MLP neurons of a small language model. Each row is named by its layer, matrix (down: output weights) and neuron, and shows model dimensions 186-313. Each number is 128 + 24 x the weight over its row's rms, rounded and kept within 0 to 255. A neuron's up and down rows have the sign that makes its largest values positive.
A block is one neuron, or neurons of one layer that tend to fire together. After each block is what it responds to, as a language model described it from the Wikipedia text at the highest values.

L2.down26 [150 138 112 148 142 113  51 124  91 136 108 148 115 133 156 125 132 111 128 236 131 116 166 108 140 114 136 115 100 118 136 166 142 105 128 125 164 136 162 159  95 117 130  85 110 108 128 154 146 107  97 125  77  85 135  89 124  88 121 125 109 203 106 103 151 135 113 127 158 135  99 165 158  98 145 174 129 150 103 136 129 111  98 121 111 103 139 121  88 135 120 152 133 103 170 120 137 106 109 118 129 131 118 139  99 118 167 126 121 116 119 144  86 142 117 116 147 127 143 136 110  95 135 122 135 126 172 132]
L2.down250 [129 123 166 120 111 123  82 105 172 168 121 128 136 126 117 102 135 145 134 225 154 146 139 107 142 120 153  89 150 123 120 124 136 126 124 151 142 155  91 176 161 165 125  85 102 136 172 157  82 141 138 101 157 100 129 115 138 118 139 137 101 115 159 117  98 117 170  83 114  80 128 123 167 127 114 150 136  91 112 144 139 108 106 121 119 124 136 122 141 147 129 101 166 148 145 138 138 160 119  95 120 140 139 143 129  94 100 162 110 103 169 135  95 115 132 148 124  95 120  81 105  73 136 166 146 124 157 121]
L2.down1052 [142 137 147  93 153  98 126  96 139  96  94 127  87  93 151 104 132 102 139 154 125 151 170 151  98 122  96 121 140  95 107 128 132 141  93 114 140 157 142 188 107 126  82 123 138 136  98 125 101 110 139 126 197 127 144 159 142 112 146  99 106 113 139 147 132 156 115 136 105 171 119 153 119 167 105 110 186 112 104 152 117 106 143  99 153 131 162 179 139 141  99 125 117 168 136 115 101  90 145 113 165 113 107 123 122 136 149 122 106 139 130 114 135 128 137 123 136 110 149  68 108  95 119 111 118 175 136 140]
L2.down1852 [146 151 148 151 151 153 125 114 113 110 124 141 118 140 111 154 132  97 181 150 157 113 150 123 139 129  86 113 176 112 139 151 137 111 100 119 107 102 147 133 125 119  94 114 120 130 110 148 127  95 103 121 122 171 111 134 110 134 167 116 132 134 137 162 157 162 137 121  87 107 136 139 131 135 143 128 155 100 151 102 106 134 127 107 157 173 165 124 133 129  99 124 115  97 100 127 132 154  90 137 121 149 116 138 141 140  91 129 116 128 125 119 132 132 159 122 129 126 114 110 180 146 151 144 178 136 106 123]
World and nationality modifiers. Mostly "World" and nationality or region adjectives opening proper names, e.g. World Championships, World War II, American Culture, Scottish Kings, Indian Ocean.

L5.down889 [128 143 121 136 117 120 151 149 118 127 110 125 136 154 140 131 134 107 129 139 142 104 124  92 151 143 139 142 122 133 152 127 139 142 153 127 160 118 131 110 166 132  72 142 136 110 133 109 118 138 110 110 123 147 138 112 126 121 144 171 141 162 148 105 138 113 110 109 127 171  95 121  61 113 103  99 122 101 103 143 107 140 128 133 122 169 167 140 119 140 134 148 145 159 144 116 163 151 135 114  54 162 149 164 121 135  99 120 143 128 120 118  89 150 107 112 104 163 122  92 163 131 117 108 105 115 170 148]
Mid-span fragments, stats tables. Fires on tokens inside a predictable span: table pipes and digits in sports results (2010 Guangzhou |, 1:58), "the" before event nouns, mid-word pieces (Great Y-arm-outh, g-ymn-asium).

L2.down665 [151 142 128 112 127 129 156 126 175 152 121 141 132  97 173 147 111 166  98 139 117 130 104 174 136 122 155 113 128 180 110 137 122 157 107 124 160 186 114 119 152 162 112 149  75 134  98  89 105  69 144 137 109 132 110 143 138 123 121 143  98  88 138 118 148 143 144 134 153 135 115 102 147 135 133 154 139 106 134  89 122 128 108 131 118 100 149 145 142 155 140 145 173 109 160  78 146  98  90 124 125 136 105 102 133  90 125 108 122  60 134 123 119 108 131 121 120 143 148 112 136 132 100 139 131 114 110 118]
L2.down983 [119 121 135 105 101 163 149  90 185 131 121 125 133 144 112 187 167 108 157 125 143 150 108 153 117 119 120 120 125 138 100 143 162 112 114 143 102 118 147 115 135 128 147 117 114 137 149 119 128  95 110 204 107 135 141 124 129 107 127  91 152 158 151 143 126 106 104  85 120 101 116 109 146  95 128 144 147 108 110 102 140 126 144 116 114 120 131 128 106 143 175  96 107 122  95 162 150 144 109 133 149 106 132 169 117 115 134 102 114 177 142 104  79 130 147 133 148 138 102  87  86 142 149 123 168 130 151 152]
L2.down1401 [120 176  85 158 132 113 115  93 145 123 144 107 151 105 135 122 123 142 148 135 137 159 189 140 119 123 162 118 139 146 114 115 169 178  96 131 172 157 146  88 136 106 180 145 184 158 181  98 127 139 145 133  93 144 126 156 121  87  83 160 149 118 164 134 144 150 133 124 162 103 112  91 115 122 108 100 122 133 142 127 131 125 147 130 119  87 108 109  89 114 133 162 166 156 127 156 107  90 135 112 120 152 106  83 115 148  88 114 139 153 158 113 149 101 124 145 114 136 124 150 126 154 123 130 113 157 180 155]
L2.down1612 [174  97  72 112 161 124 183 127 115 135  75 142 152 143 105 110 114 147 102 137 100 113 140 143 146 145 104 104 130 133 145 134  88 132 142 115 185 125 116 161  87 129 115 117  97 115 188 116 103 135 115 158  97 121 168 134 138  95 138 159 113 139 127 170  85 107  94 120 107 142 130 158 144 116  99 117 145 114 108 137 112 139 120 123  81 170 156 172 130 164 189 144 137 151 136 109 134 155 119  99 122  88 143 111 114 158 127 125  77 125 111 145  74 135 150 140 147 114 132 159 143 114 145  98 147 137 180 143]
Measurement unit tokens. Unit symbols and their parts after numbers in infobox stats, such as km, mi, the ^{ in km^{2}, and en dashes in year ranges like 1950–51.

L2.down11 [108 140 143 152 118 136 102 144 100 130 165 104  87 148 138 167 143 153 111 130 113 156 122 110 137 138 156 133 132 132 151 100 135 104 130 108  81  99 129 122 134 132 158 169 121 138 111 152 138  92 130 139 141 117 136 139  77  87 160 108 101  99 122 113 124 178 132 112 124 132 112 139 132 132  83 129 132 154 104 186 148 105 103  92 131 112 123 147 101 103  75 148 129 119  94  96 107 188  67 130  95 135 144 121  78 126  98  71 149 138 101 157 148 143 159 109  95 122 125 129 116 131 104 146 136  78 130 129]
L2.down273 [130  91 117 110 162 118 109 103  81 128 149 162 100 101 116 147 139 117 199  95 102 153 130  82 134 108  96 164 142  76 143 127 126 138 161 106 160 125 111 141 132 124 116 120 108 129 147 131 103 143 161 132 136 129 151 128  97 136 133 124 133 144 106 176 133 151 133 127  86 138 134 135 129  99 134 128 106 110 152 156 130 121 128 104 155 157 140 103 118 170 161 125 144 127 141  92 140 101 137 151 175 108 146 105 125 152 116  81 141 129  67 128  69  81 150 111 128 133 155 110 118 134 121 155 150 129 167 148]
L2.down740 [156 180 176 129 153 121  95 137 142 116 155 147 139 118 135 162 143 117 125  99  97 122 164 139 162 130 186 138 100 107 130 157 119 114  90  93 100 134 114 104 120  84 150 114 145 140 144 155 136  90 114 120 114 131 127 107  87 131 163 157 110 117 111 141 173 135 125 179  77 130 132 164 136 116 115 147 141 127 164 154  97 168 138 126 162 177 131  94 135 160 108 129 141 154 164 124  99 133  93 116  80 126  90 110 129 144 156 106 166 129  92 111 122 116 157 126 135 125 129  99 127 116 161 123 124 169 139 124]
L2.down1540 [122 113 106 126 137 152 102 134 103 110 125  95 137 146  99 124 114 128 152 145  81 112 165 124 119 116 180 141 131 117 125 137 124 149 115 120 151 153 128 146 158  84 111 131 144 146 117 150 163 142 161  95 123 106 146 121 126 229 123 175 147  49 141 148 154 153  83 121  99 162 101 158 125 112 110 137  99 100 147 167 142 132 135 168 135 132 140 102 152 140 159 120 126 127 159  77 131 157 138 152 142 170  96 104 126 101 155 125 137 151  98 135 118 167  99 105 135 149 133  98 117 127 135 145 153 119 129 144]
Initials and abbreviation pieces. Dotted abbreviation or initial pieces inside names, such as .C in F.C. and A.C., .S in U.S., .R in H.R., plus Jr after names; weaker on first name fragments.

L5.down1824 [ 87 104 131 175 169 168 107 109 140 106 130 140 120 133 130 100 107  77 114  35 141  78 123  90  99 143 155 155 135 100 127 125 134 122 169 105 112 105 137 134 147 157 109 128 139 137 127 159  93 134 172 109  97 108  81 166  82 140 161 154 138 120 117 118 106 126 116 138 113 146 143 121 130 136 154 111 107 158 134 146 150 108 147  93 174 119 122 123 144 141 161 147 124 145 170 140 146 141 129 168 148  79 141 107 142  90 125 132  99  97 109 120 123 108 162 120 116 100  90 125 117 100 121 125 160 128 118 137]
Closing notation tokens. Fires on short structural tokens that close or delimit notation: unit abbreviations after numbers, URL slashes, IPA slashes and brackets, opening quotes before titles, goal-minute marks, such as km, cm, kg, /, ", '.

L4.down21 [137 165 139 133  84 147 128 131 173 111 130 131 122 164 112 161 122 156 158 134 114 115 104 108 149  99 160 121 116 164 122 124  64 113 153 174 104  98 129 103 153 123 118 133 111 119 135 134 154 150 151  88 123 110 153 174 128 157 157 111 136 109 102  93 118 156 165 117 173 140 128 150 136 132 164 130 146 153 126 107 100  85 123 100 141 120  81 133 140 104 142 147 157 113 163 138 158 110 147 130 136 152 126 138 116 133 158  88 143 115 112 128  85 152 142  95 154 142 104  84 115 111 107 106 139 129 125 157]
L4.down1059 [104 145 138 131 132 156 129 144 171  94 103 143 145 114  95 109 105 155 131 111 164 113 139 134 104 139 103 131 169 138 119  88 124  94 133 123 153 107  64 135 139 146 151 151 138 109 122 159 132 124 107 121  79 149 153 131 122 138 146 111 157 101 100 178 161  78 157 149 155 122 153 115 140 134 151 118 104 140 167 110 159 121 118 124 125 156 115  72 134 119  81 124  51 121 137 109 131 130 125 145 148 106 165 127 163 162  93 145 123 154 109 162 138  82 106 176 137 117 109 126  98 106 125  97 130 173 109 139]
L4.down1547 [ 79 156 100  88 130 132 150 153 107 134 140 146 105 125 123 137 128 132 104 111  99 147 122 129  94 161  95  83 107  85 129 114 135 172 104 113 110 138  89 119 117 107 130 125  98 102 122 119 115 118 137 119 149  89  98 123 107  89 123 142 103 168 135 103 107 123 113 146 119 118 171 132 128 114 100 125 121 163 171 144 102 127 103 105 130 102 138 143 141 113 139 144 112 132 123 136 106 155 132 120  86 102 188 155  98 138 140 117 103 123 114 159 116 115 115 141 132 156  84 112 117 193 101 112 163 120 113 149]
L4.down1839 [133 116 127 124 107 142 144 122  82 131 106 122  83  81 132 126 137 143 200 109 136 123  88 102 146 117 113  99  80 100 137 158 100 141 118 156 138  90 141 129 102 161 114 109 117 155 123 155 118 110 115 147 154 135 131 146 174 146 162 118 159 133 106 171 150 100 109  80 139 162 133 121  98 114 113  80 184  97 146 156 150 131 132 141 150 109 120 134 111 160 147 149 130 110  99  77 132 127 120 153 111 133  95 126 131 148 119 115 132 105 113 119 121 137 166 108 164  76 132 179 114 108  94 100 159 178 142 123]
Unit exponents and pieces. Mostly the ^{ superscript after km or cm in area and volume units (km², cm³) and the "omet" piece of kilometers; weaker on en dashes in year ranges and other mid-word fragments.

L5.down1805 [140 131 104  99 157 128 135 120 163 142 101 143 136  99  96  95  90 162 102 213 137 122 155 151 120 135 131 120 129 118 172 191 138  99 121 150 160 105 151 127  89 140 110 150  98 152 109 140  96 103 136 152 173 146 118 125 109 104 125 123  92 168 162 139 134 147 125 118 108 114 103 122 129 105 145 108 122 113  88 134 114 182  79 140 170 129 107 100 139 143 167 160 113 119 131  83 156 120  71 128 123 121 138 124 142 120  87 171 189 142 136  79 131 106 136 135 157 106  81 123 168 119 161 102 117 118 135 155]
Scope word opening names. First word of multiword titles and institution names, usually a scope adjective (state chair, International Olympic, World Series, Royal Air Force); also pipes and headers opening table cells.

L2.down252 [120 141 142 163 105 107  99 151 128 136  82 119 123 164 145 201 109 118 140 116 152 120 169 170 110 135 142 146 127 111 130 141 125 139 147  84 170 125 140 121 152 178 128  85  91 145 142 128 157 153 129 132 121 111 182  83 116 113 141 129 111 173 101  54 140 122 142 124  94  96 144 135 127 113 128 138 115 116  89 140 148 134 128  95 122 141 129 113 102 181 142 152 149 130 144 129 112  92 162 165 119  82 124 172 114 123 123 129 107 149 126 168 110  98 129 126  86 140 126 106 123 112 155 134 138 155 114 139]
L2.down1302 [119 112 143 126 168 125 168 119 123 129 113 109  77 132 126 178 100 130 125  82  99 132 122 146  92 101 124 112 135 115 132 113 103 147 152 145 116  86 155 131  88 144 158 125 106 160 139 139 156 139 121 150  80 127  85 142 162 171 139 124  73 160 137 106 119 131 105 109 154 149 126 155 138 113 145 149 100  99 136 142 110 165 123 158  98 115 150 127 136 116 117 177 153 120 138 136 161 160 122 162 122 117 126  87  85 143 103 152  97 119 134 114 111 154 104 144 169 131 111 142 142 118 148 111 151 153  86 116]
L2.down1985 [ 92 124 142 162 128 128 104 152  96  96 145 167 110 122 144  81 100 115  91 134 150 144 145 157 134 112 148 178 142 121  98 105 148 149 117  96 123 121  87  88 145 164 118 141 124 133 158  89 140 145 136 118 109 108 150 146  92 135 148  69 111  89 123 105 126 135 110 134 148 118 134 115 107 128 139 159 121 155 130 179 101 114 120 138 167 100 132 105  77 173 108  96 174 117 132 121 114 150 102 153 129 161 165 114 161 135 145 161 147 114 133 153 129 128  98 102 122 132 159 142 133 118 160 172  77 134  95 155]
L2.down2026 [ 79  80 125 122 137 121 167 139 162 140 100  89  83 163 174 123 149 114 110 127 159 146 102 126 114 121 167 122 121 116 127 112 135 145 129 143 159 139 104 163 158 145 152 196 173 112 106  93 140 150 127 149 112 167 119 119 132 163  96  94  94 105 119 100 113 103 152 118  83 115 151 103 127 134  91 134 130 129 151 143 153 148 148 138 106  68 131 106 158 166 129 130 122 147 113 153 106 188 150 112 134 114 117 129 153 104 107 152 174 119  80 138 132 162 134 139 119 104 157 139  93  92 128 115 143 124 102 123]
Sports results table cells. Cell separators, ordinals and placings in athletes' results and medal tables, such as |, first, 7th, decimals in times; also scattered name fragments.

L4.down4 [143 141 129  84 122 129 133 106 125 140 142 160 115 116 178 115 146 133 115 128 166 130 147 108  98 127 189  94 136 144 132 140 156 115 162 139 133 104 118 131  98 109  72 144 145 114 126 117 123 110 126  83 148 162 104 119 136 143 135 154 133 130 126 130 132 125 162 108 135 129 153 137  99 158 179 103 149 131 137 116 124 114 121 105 126 145 136 126 138 127 168  95 141 114 130 135 122 112 144 180 163 117 125 123  76 167 107 131 127 176 147  98 163 100  90 109 132 107 120 143 108 107 104 150 147 121 116 165]
L4.down47 [145 129 134 151 117 169 128 130 130 125  98 152 140 100 106 145 155 154 150 129 176 118 129  91 108 139 145 145 103 113 127  56 103 143 125 128 123  81 138 114 147 171 131 153 141 127 122 101  99 160 121 111 127 130  92 150 175 106 105 107 163 133 149 142 136 146 141 128 106 170 114 118 142 170 152  43 162  89  98 102 124 134 163 144 107 140  93 126 127 154 168 145 141 157  98 108 131 152 117  95 115 161 123 132 125 130 106 119 154 129 139  84  80 136 129  98 163  83 142 123 102 122 117 145 158 135 115 116]
L4.down522 [147 137 143 149 122 173 158  87 131  80 123 127 111 127 162  97 118 143 143 143 103 133 112 146 120 117 137 139 136 129 139 136 147 136 125 123 121 158  97  80 137 132 123 191 152 109 143  77 154 104 112 109 125 101  76 149 138 135 112 121 115 139 109 124 128 123 125 109 155 142  90 122 109 117 158  79 118 122 128 142 102 168 167 138 119 144 117 103 105 136 133 160 117 113 144 131 123 160 151 153 109 121 159 103 134 120 164 133 120 164  74 176 108 139 103 120 101 172 111 109 150  73 102 137 121 134 104 145]
L4.down1572 [116 203 116 151 138 125 109 125 134 117 118 150 105 133 107 152 144 126 167 143 116  90 112 162 109 108 152 137 100 168 113 153 148 134 156 114 128 172  74 140 101 142  86 158 184 114 158 157 104 127 173 140 191 126 149 151 130 139 123 100 154  92 154 139 138 105  86  84 125 138  97 157 151 123 107 105 107  97 133 138 133 138 105 126  75 148 137 144 157 125 136 106 112  98 119 118 116 130 155 140 136 121 134 114 145 129 130 116  89 102 112 127 148 131 118 120 105 126 122 114 103 130 147 119  98 141 126 133]
Year final digit. Final digit of four-digit years split as 199|9 or 201|6, in sports results, discographies and biographies, e.g., 200'8', 195'0'.

L5.down1742 [106 125 130 127 149 125 123 148 143 155 148 127 152  88 115 158 124 155 153 188 105 124  88 181 162 107  96 142 153 106 154  99 107 154 160 132  92 120 133 113 147 145 148  94  84 128 123 135 119 134 140 187 141 155 119 127 119 121 125 142 144 150 153 150 170 158 139 141  91 108  91 163 112 126 153 142 122 161 101 131 122  86  99 138 110 121 120 109 170 143 154 133  94 190 117 100 146  99 104 119 177 111 120 152 116 105 104 136 136 136 121 138 156 136 156 105  96 133 130 130 139 141 126  70 125  88 129 127]
Organization-context tokens. Tokens inside or just before the name of an organization, club or company, such as D.C, company, IF/CF, joined, signed, owned by.